config = dict(
    num_attention_heads=4,
    rope_theta=65800.0,
    rope_fraction=1.0,
    bias='qkv',
    init_std_qkv=0.027,
    init_std_up=0.027,
)
MLP neurons of a small language model. Each row is named by its layer, matrix (gate and up: input weights; down: output weights) and neuron, and shows model dimensions 32-95. Each number is 128 + 24 x the weight over its row's rms, rounded and kept within 0 to 255. A neuron's up and down rows have the sign that makes its largest values positive.
A block is one neuron, or neurons of one layer that tend to fire together. Before each block is what it responds to, as a language model described it from the Wikipedia text at the highest values.

Responds to: Quantifier words opening a noun phrase, often sentence-initially after a period: some, all, many, any, other, most, several.
L7.gate168 [172 143 102 146 135  87 168 138 137 144 106  72 158  85 163 134 121 141 117 132 161  69 141 154 145 153 173 118 111 129 130 133  86 131 107 152 156 146 111 166  73 114 138 159  88 105 108 127 136 159  66 147 148 142 106  86 122  85 143 149 158 121 140  93]
L7.up168 [135 133 117 130 158 141 131 146 146 106  97 153 152 142 134 100 164 117 157 151 164 104 130 133 112 122 118 129 112 107 136  90 146 144 155 136 149  85  99 163 108 143 132 164  93 133  66  85 116 133 138  89 131 199 113 121 123 144 164 152 195  98  72 169]
L7.down168 [147 131 155 119 104 160 135 112 160 168 107 103 132 125 156 128 133 162 119 138 141  90 131 128 120 112 116 115 148  94 139 118 164 135 108 164 137 116 140 121 140 141 165 158 147 173 121 166  87 133 110 153 122 123 182 121 135 125  82 151  34 135 148  97]
L7.gate355 [118  97 137  77 158 127 160 125  92 130 138  85 109 165 111 143 147 130 116 153 127 140 131  70 169 190 119 142 107 114 108 164 156 120 148 125 138 126  91 116 127 146 175 140 135 140 125 134 132 107 104 176 144 122 108 157  93 100 117 148 156 107  94 106]
L7.up355 [132 100 142 122 144 135 120 137 103 112  52  95 157 156 132 126  98 125 142 141 169 134 113 136 106 129 117 113 123 104 105 174 114 123 120 170 112 198 156 125  84  93 114 115  69 115 110 111 124 145 122 117 164 110 123 173 139 133 140 132 121 142  98 112]
L7.down355 [119 117 149 117 153 134 133 116 118 163 144 129 103 110 118 126 101 123 152 106 158 116 120 123 136 100 149  87  90 129  78 117 127 157 146 128 132 139 162 117 132 122 109  94 120 111 126 116 120 135 135  91 113 132 147 101 129 137 102 138  96 140 117 158]
L7.gate500 [143 147 145 141 110 108 176 134 100 137  81 108  96 108 124 152 153 161  93 164 152  68 121 103 152 158 103 144 101  98 164 167  83 142 117 129 149 106 147  93 153 163 134 129 141 159 123 117  89 123  99 130 100 124 106 148  68 158 115 164 149  88  91 141]
L7.up500 [143 137 124 101 145 114 141 135  92 148 105 119 118 111  95 157  84 108 138 126 127  98 124  96 130 139 136 116 151 101 126 162  76  89  86 152 115 117 108 155 154 140  83 149 139 129 112 128 138 128 127 149 104 131 170 110  99 157  73 124  77 104 123 142]
L7.down500 [144 129 118 119 163 124 118 134 135 143 138  86 103 119  99 163 129 108  84 153 135  58 161 135 137 110 178 130  97 111 116 159  88 153 134 131 147 130 129 152 100 100 137 172 103 149 125 126 134 154 140 137 130 129 112  96 118 159 162  57  86  95 119 140]
L7.gate993 [179 119 104 153 150 113  88 155 149 116 123 124 160 129 109 126 137 116 144  92  83 134 146 117 131 139 150 158 102 121 105 164  94 145 131 159 140 130 120 134 109 125 129 101 100  79 146 152 140 132 128 122 119 121 109 126 158 141 155 193 166 143 110 107]
L7.up993 [131 153 151 147 101 132 163 110 104 153 118 155 175 115 156 108 109  92 139 158 118  68 140  99 140 137 138 112 141 138 149 104 120 147 141 104 122 119 139  90 127 164 163 156 170 123 108 123 113 146 121 103 156 191 142 143 121 118 112 154 140 131  79 170]
L7.down993 [102 133 105 149 148 108  99 119 131 100 135 127 145 143  81 133 138 120 145 150 109 132 137 109 168 138 137 135  78 136 144  42  96 165 100 159 155 126 158 140 140 162 147 138 117 157  94 108 140 152 129 129 148  81 131 122 134 116 107 106 111 126 127 109]

Responds to: En dashes (sometimes hyphens or slashes) joining two years or seasons, as in 2012–13, 1918–1919, 1932–2014; weaker on mid-word pieces like ost, rand.
L4.gate93 [160 117 129 125 150  93 109 130 119 145  90 177 157 169 139 168  96 119 169 112 122 104 124  99 146 135 125 130 140 117 123 161  93 114 124  94 125 135  90 106 140 146 125 121 151 113 128 154 151 156  61  93 124  97 206 166 125 156 126 173 135 101 139 158]
L4.up93 [138 113  93 136  85 138 109 108 112 159 131 153 114 131 130 138 135 130 116  92 154 155 130 142 135 188 140 139  89 107 119 144 108 137 114  81 171 143 113 109 173 137 111 112 173 109 121 115 126 140  98 153 151 140 156 165  87 187 192 115 122 125 137 145]
L4.down93 [153  97 111 156 115 125 128 126 119 131 103 102  69 116 133 142 145 112 134  96 100 128  84 168 142 144 130 134 103 116 113 157  83 130 165 122 174 123 136 105 116 131 121 136 114 121  94  90 149 130 132 134 109 134 101 150 122 132 174 137 116 129 140 133]
L4.gate644 [136 124 143  95 151 121  93 105 115 143 169 113 132 142 126 126 111 101 130 157 120 101 104 157 187  93 133 126 142 115 152 126 126  95 109 118 145 126 112 147 111 155  91 144 133 153 144 130 122 134 141 100  99 121 177 120  78 109 111 174  81 129 135 119]
L4.up644 [118 148 119 110 117 131 123 130 139 158 157 166  94  69 122 178 165 107  89 156 136 118 138 122 138 116 101 158 121 126 176 120 131 103 109 109 126 172 164 128 134 107 114 109 126 120  88 109 153 124  84 111 124 108 117 140 149  98 127 150 130  97 156 123]
L4.down644 [134 132 140 170 135 139 134 103 150 128 138 112 155 122 161 135  90 103 131 136 132  90 143 125 142 124 135 133  99 105 107 183 171 109 133 103 150 169 112 114  88 108 116 121 140  90 155 108 108 118 125 160 139 124 168 127 105 116  72 150 100  89 158 106]
L4.gate689 [140 148  92 112 143 144  76 158 113 145 115  81 144  88 137 118 147 157 137 124 121 103 142  97  99 127 134 122 119 106 162 150 140 181  87 122  81 146 137 133 148 116 140 149 122 112 134 123  69 111  84 115  78 138 118 106 150 115 161 104 133 106 176 155]
L4.up689 [110 115 120 148  68 141 128 171 129  94 134 127 102 140 147 104 120 141 134 119  89 114  63  89 155 189 164 108 117 152 106 123 123 137  96 135  87 137 129 146 113 145 130 109 122 126  87  96 110 106 145 147  80 114 171 127 133 144 141 111 129 147 121 108]
L4.down689 [145  91 131 166 109 117 155 114 156 144 162 112 108 154 130  84 132 109 138 142 123 163 116  99 137 148 141 148 131 117  98 165 114 117 143 138 123 142 177 110 122 142 111 100 144  95 113 128 134  97 112 126 112 155 165 160 134 135 156 111  96  89 168  93]
L4.gate1207 [166 154 125 108 164 140 121  76 177 101 115 146 124 103 145 151 104 151 104 127 135 129 170 130 136 195 169  77 116 113 135 117 129 130 120  81 150 146 118 140 131 169 127 141 151 117  76 159 151 130 134 132 105  92 132 101 130 118 145  97 119 119 114 121]
L4.up1207 [145  87  88 127  79 146  90 147 113 100 114 116 114  72 133 126 118 130 137 107  71 135 122 105  87 118 130 152 110 155 112 123 109 127 168 116 103 122 131 137 105 137 163 136 126 109 126 149 125 145  63 161 125 132 123 140  91 144  75 144 164 164 119 126]
L4.down1207 [136 115 133 135 127 120 142 106 131 138 112 131 146 112 134 150 109 146 142 134  74 150 136  99 141 136 119 122 109 122 119 119  94 117 118  83 107 133 151 147  98 106 141 164 118 152 169 147  54 133  77 131  99 107 141 166 135 145 146 119 185 110  99 116]

Responds to: Second word piece of names or words that begin with a split-off capital P, such as P+ont (Pontiac, Pontifical), P+ort, P+en, P+ang, plus a few other name fragments.
L4.gate180 [123  92 147 131 111 149 145 127 139 142 204 141 102 101 124 121 140 125 166 117 128 136 127 111 153 169 110 141 112 136 172 180 170 154 135 116 142 112 102 144 150 140 125 125 143 160 117  94 131 168  78 145 155 127 109 126 156 135 175  88 122  74 138 110]
L4.up180 [142 108 105 111 103 146 173 128 104 146 123  84 111 178 137 129 104 103 132 128 110 107 150 119 150 156 111 159 127 131 125 123 159 124 132 112 127  73 151 174 139 147 104 121 127 151 132 135 136 173 110 107  93 120 118 133 139 169 127 147 151  88 114 153]
L4.down180 [187 116 138 149 166 152 113 137 102 122 128  84 119 123 130 104 102 122 101 160 103 150 111 110 113 142 145 152 169 113 113 122 143 182 118 146 138 132 176 134  93 106 130 132 150 132  94 112 129 143  92 127 117 162 118 132 120 137 122 117 131 106 165 124]
L4.gate200 [119 116 116 155 153 121 151 164 132 139 163 136 162 148 111 104 105 169 142 102 117  75  78 152 104 123 132 120 100 127 107 138 147 120 122 133 143 126 154 103 133  94 147 140 118 135 158 145 131 136 108 139 155 119 152 116 119 102 121 139 113 131  98 150]
L4.up200 [113 112 111 102 177 106 132 165 116 136 162 159 129  97 126 103 128 103 148 146 158 125 152  90 157 139 134 168 147 120 109 160 152 153 157  62 179 122 174 115 151 126 111 148  94 127 113 128 164 138 136 104 145  97 124 143 159  94 109 137  90 143 158 116]
L4.down200 [137 118 129 152 150 127 129 108 120 105 101 149 119 128 120 125 105 144 129  66 124 151  87 106 148  71  88 144 124 138 141 111  87 147 158  91 110 137 111 134 148 105 139 123 118 159 110 158 108 104 117 154 157 106 144 129 113 112 120 161 169  85 132 166]
L4.gate304 [154 103 114 109 130 131 162 134 133  92 134 144 159 170 115 163 109  99  92 124  90 129 128 126 135 119 169 169 137  88 126 133 143 105 117 145 120 148 162 126 168 138 157 180 169 150 117 114 175 142 160 134 136 117 107 118  48 113  92 137  76 110 140 122]
L4.up304 [ 98 140 126 129 131 137 128 119 121 131 117 177  97 150 105 175 120 136 108 133 114 137 124  91 134 163 157 138 101 138 122 176 116  95 144 135 152 135 161 125 122 127  95 185 147  94 100 111 146 131 164 156 119 109  83 131  99  94 145 170  93 122 111 124]
L4.down304 [143 147  98 125 104 128 137 189 124 129 113 132 142 111 107 149 130 169 113 125 115 150 127 130 106 117 135 143 140 158 111 116 142 101 145 169 148 130 102 151 107 128 139 173 146 127 140 108 152 132 111 145 140 128 131 152 142 129 142 139  87 188  94 111]
L4.gate1045 [136 138 142 115 131 129 154 132 150  87 183 196 124 174 115 139 106 167 103 136 138  93 138 185 131 122 120 128 130 105 156 107 127 126 121 114  94 146 137 114 153 120 127 168  95 184 152 148 112 114 110 130  95 129 103 127 102 129 132 151 130 179 144 136]
L4.up1045 [131 114 137 134 135 127 180 143 102 144 136 145 136 136 122 128  70 165 100 136 139 122 128 111 126 115 187 150 113  95 112 128 149 125 116 160 103 159 106 152 112 136 116 120 125 143 132 144 116 123 105 151 128 124 132 107 135 120 122 145 125 162 112 135]
L4.down1045 [140 124  93 114 126 145 144 148 140 162 155 166 124 123  86 138  93 150 145 165 147 152 140 139 102 136  96 105 130  83 132 118 118 146 100 155  75 131 138 118 140 142 150 146 121 137 153 113 109 126 136  93 133 169 158 127 155 127 141  74 129  89 151 147]

Responds to: En dashes or hyphens joining two numbers in scores, set scores and ranges, such as 20–25, 4–0, 0.15–0.30, plus a few stray word pieces and opening quotes.
L7.gate316 [162 135 122 114 123  71 116 124 125 112  71 138 149 143 140 114 112 117  81 144 132 159 125 111 112 138 128 126 146 129 127 159 111  93  93 145 176 182 149 108 123 127 111 162 136 125 139 125 143 133 169  97 104 112 111  84 158  93 118 116 104 156 152 157]
L7.up316 [103 126 129  79  95 169 130 128 123 104 121 110  74 125 149 137 108 168 146 149  79 123 140  95 120  98 117 110 109 165 129 139 116 143 125 128 105 123 117 120 139 186  99 126 124  88  93 121 146 114 132 118 117  88 123 141 117  68 120 142 106 150 161 147]
L7.down316 [123 135 165 137 107 146 115  95 130 123 103 125 113 144 152 126 132 107 114 179 105 133 146 104  92 109 142 158 181 130 139 144 106 149 101 134 102 121 130 117  67 102 172 119 118 135 133 120  84 147 129 107 129 106 108 125 115  98 131 107 113 147 135 125]
L7.gate616 [125 141 124 187 127 145 130 103 109 150 170  85 133 108 106 155  82 104  90 179  98 150 125 117 133 155 110 128 135 138 139 146 139 140  92 122 141 160 143 113 111 104 138 102 101 104  82 151  97  78  58 138 145  97 150 156 145 152 120 152  74 129 129 153]
L7.up616 [140 123  88 137 134 128 115 148  99 163  84 149 123 138  96 135 165 144  95  98 123 188  69 118  68 141 117 138 126 142  87 132 138  84 106 166 159 137 137 125 147 125 108 158 142 134 114 119 125  78 125 137 119  92 170 137 145 163 131 119  95 142 128 173]
L7.down616 [146 132  97 100  77 116 116 165 103 123 130  84 117 168 124  70 198 133 123 147  89 134  97 133 161 113 105 118 109 108 126  94 136 146 124 122 118 169  87 100 131 153 101 106 125  88 102 112 123 110  98 128 100 143 133 163 123 180 133  75 122 123 125 116]
L7.gate735 [116 123 139 151 161 117 183 170 102 110 143  65 139  93 151 134 144 106 134 110 112 134 120 137 149 129  91 137  91 141 121 111  83 192  85 117 134 111  87 142 103 128 134 123  81 138 104 122 124 139 125 112 156 122 144  96 117 107  77 112 145 130 156 115]
L7.up735 [122 138 122 111 128 164 128 117 119 128 116 140 121 125  93 136 147 190  93 110 104 138 112 127 113 128 136 163 123 130 185 106 122 119 157 145 153 105 119 120 129 109 114 134 137 157 125 125 159 111 134 114 136 112 121 153 182 151 145 163 112 137 101 151]
L7.down735 [149 145 156 138 106 138  92 149 143 143 115 111 135 125 139 124 146 124 126 164 146 141 111 127 119  91  97 195 102  96 192 116 117 156 133 110 106 110 163 132 125 134 148 124 114 155 132 147 149  94 147 115 119 124 131  91 134 111 125 153 112 136 144 137]
L7.gate783 [154  88 128 118 117 145 102 125  65 125 150  83 156 143 112 141 146 128 129 131 140 158 125 127 148 131 118 132 126  75 176 108 104 128  79 103 169 168 112 160 192 136 143 131 127 122 108 122 127 150 132 133 164 157 122 121 116 129 164 125 134 110 181 124]
L7.up783 [120 153 135 104 116 125  64 164 159 152 165 115 113 108 137 135  98 137 145 119 127  99 135 123 157 166 120 121 176 138 127 113  77 158 103 125 193 160 133 161 129 102 138 133 109 158 134 118 145 121  98 131 112 155 177 154 139 135 178 125 110 125 156  88]
L7.down783 [158 146  92 117 146 133 101 123  70 133 141 152 113 145 127 108 158 123 140 138  93 102 138 165 113 120 101 122 141 134 184 145  98 161 133 117 159 128 125 108 164 110 133 146 124  66 111 129 127 149 139 161 119 126 161 139 114  83 108  83 127 152 115 106]

Responds to: First piece of a name, often non-English, when a new name begins after a comma, "of" or a line break, e.g. Ma(o), Pa(asikivi), du (Pont).
L9.gate309 [105 131 147 101 134 109 116 160 121 144 121 154 151 114 124 121 161 126 124 145  94 105 126 165 176 130  80 164 119 154 115 145 176 141 147  90 121 125 178 100  95 138 112 126 156 116 111 152 106 131 126 178  93 120 131 134 119 115 119 122  89 166 151 111]
L9.up309 [172 136 143  93 114 140 160  85 109 102 137  86 120  96 119 140 143 145 155 109 161 122 115 117 165 146  84 137 130 128 103 103 129 135  65 134 134 117 141 126 106 129  84 167 153 100 154 137  97 135 159 119 112 128 103 129 110 143 133 128 165 143 145 181]
L9.down309 [151 186 137 112 116 128 135  86  87 106 116 143 111 163 141  95 113 105 109 113 124 124 155 128 183 119  99 133 147 112 125 133 176 133 103 132 130 123 156  88 142 125 126 135 121 131 115 132 123 166  75 128 102 171  90 131 130 178 112 116 119 149 109 121]

Responds to: Quantifier words opening a new sentence or clause, chiefly Most and Much (often before "of"), plus all, some, certain and percent signs.
L4.gate459 [167 139 105 122 179 106 101 149 133 119  80 117 141 141 117  92 146 100 132 127 117 117 137 119 154 166 153 115 129  93 169 125 178 144  71 157 122 100 110  80 108 126 104 120 123 107 149 145 148 148 176 114 161  82 116 138 139 104 136 137  94 127 111 115]
L4.up459 [161 117 147 119 151 125 148 134 145 122 165 114 146 130  74 171 155 168 113 154 118 166 115 112 137 144 180 123 118 128 138 140 129 146 143 134 139 134 116 106 114 110 139 132 133 131 135 193 133 178 111 106  97 119 175 108 148 112 189 137 100 115 126  91]
L4.down459 [ 91 140  85 110 127 112  84 147 133  85 131 152 139 175 115 133 165 170 107 135 141 133 122 153 143 159 142 139 127 132 119 141 113 116 116 112 130 143 164 137 153 126 145 165  96 136 128 154 136 134 154 104 123 175 137 104 144 147 125 130 109 104 122 106]
L4.gate490 [ 99 149 138 128 169 151 127 108 142 154 147 130 133 140 136 154 148 105 149 142 110 154 138 130 122 132 163 151 132 157 134 161 107 163  94 166 141 117 118 120 112 149 155 136 108 122 103 110 129 144 151 102 175 118 116 146  86 127 106  95 133 116  81 126]
L4.up490 [130 104 122 110 147 126 135  86 159 132 141 129  84 146 132 134 136 117 152 139 157 113 132 124 146 103 137 152  99 115 105 151 114 120  90  68 166 109 105 138 111 182 147 161 140 130 151 161 135 132 162 115 181 153 114 135 134 156 154 116 143 110 116 138]
L4.down490 [121 121 143 154 149 129 136 147 146  90 151 149 119 129 170 179 180 139 115 127 111  74 166 114 108 133  96 155  95 122 149  84 140 140  87 134 140  81 129 119 106 145 151 135 156  97 103 167  68 143 144 103 140 143 142  82 132 147 129 142 106 110  83  77]
L4.gate941 [142 133 111 165 169 159 163 127 128  96 118 100 136 135 147 109 111 138  84 144 107 125  88 107 155 153 190 123 139 151 143  98  78 159 144 116 112 148 135 135  76  94 150 126 126 130 131 147 124  98 126 124 122  96 149 114 151 108 152  93 115 119 131  93]
L4.up941 [140 139  94 125 111 167 128 115 170 129 120 117 132 107 156 152 119 148 133 130 144  97  90 119 109 105 104 152 122 139 126 135 133  74 117 149 130  66 154 155 101  94 135 138 108 129 121 128 114 124  99  87 150  90 114 102  83 131 119 116 125 124 105 104]
L4.down941 [118 114 123 156 155 120 165 116 170 138 149 122 116  87 149 164 145 162  92  91 158 110 134 104 120 105 113 128  74 123 100 114 145  97 140 178 173 129 151 140  96 161 122 117 129 132 155 120 108 174 134 110 157 158 132 101 130 128 126 163 107 110 119 154]
L4.gate993 [101  82  94 120 160 181 142 130 141 111 138 119 161 120 136 134 132  98 134 133 113  95  98 107 113 113 114 113 130 134 130 116  97 159 135 110 142 108 104 121 140 133 175 126 126 108 180  97 144 191 141 109 124 105 185 148 129 109 161 124 118  94  98 111]
L4.up993 [117 154 132 122 146 127 162 102 101 122 124 120 180 112  78 134  78  87 162 125 102 122 101 123 134 123 131 105  79 126 142 127  97 123 139 119 115 139  83 141 139 121 174 104 116 106 120 153 104 134 160  72 122 127 127 131 102 121 132 166 100 114 119 131]
L4.down993 [108 119 102 139 153 117 127 103 157 149 144 129 115 114 102 141 124 138 119 116 119 118 163  80  81  92 115 107  98 131  86 123 115 100 125 169 110 121  90 145 131  98 126 159 134 126 150 150 125 141 151 132 147 147 135 159 131 126 125 170  88 107 111  81]

Responds to: Separators and first digits where a new item in a numbered or year sequence starts, e.g. "| " before rank 48, "–" in 1988–89, "1" of 1989.
L9.gate369 [152 106  70 168 152 178  91 113 120 168 126  98 115  95 122 144 139 112 113 150 134  93 106 125 135 164 134 128 144 171 126 122 130 103 137 124 167 142 158 109 145 119 122  57 106 105 139 121 177  84 176 182 150 138 149 105  81 115 133 145 141 164 154 132]
L9.up369 [ 96 133 166 191 117  85 111 110 164 108 173 127 149 112 105  95 118  83 136 121 101 111  91 171 119 115 123 116  74 145 117 131 103 161 164 124 125 102  77 102 152 160 114 121 146 123 144 139  92 143  88 121 122 128 142 143 133 156  92 115 114 134  95  89]
L9.down369 [149 103 146  96  83 160 147 167 141 156 166 147 121 121 161 131 130  97  86 131 152 118  52 117 116 137 116 145 139 125  72 154 137 140 140 129 100  70 157 117 123 122 103 121 125 101 164  98 129 132 115 140  95 131 148 145  74 113  85 158 169 124 132 145]

Responds to: Number words, digits and quantifiers that start a counted noun phrase, such as five children, 2 goals, more possibilities, little stability, several.
L9.gate1271 [ 84 173 109 135 150  89 115 119 142  93 113 159 135  97  98 114 114  98 159 162 121 118  93 138 162 158 178  97 156 146 102 132 103 134 141 124 133  74 103 106  96 132 159 146 123  96 116 137 130 128 124  82 101 153  86  84 102 122 148 134  89 120 105 101]
L9.up1271 [ 70  89 123 117 130 119 138 122 140 117 128  99 125 116 184 104 109 169 148 130 114 120 120 148 135 120 130 149 151 122 118 115 129  94 100 120 123  83 152 128 182 116 153 114 150 159 130 129 142 162 161 133 158 125 122 147 109 131 117 156  85 213  61 135]
L9.down1271 [116 134 124 109  90 122 140 125 182 159 176 117 152 114  90  94 161 135 140 133 123 154 163 144 105 123 116 100 134 133 124 135 137 149  56 149 145 125 107 105 132 155 125 137 134 123 118 195 125 150 131 157 127 131 107 157 123 150 138 143 126 159 146 128]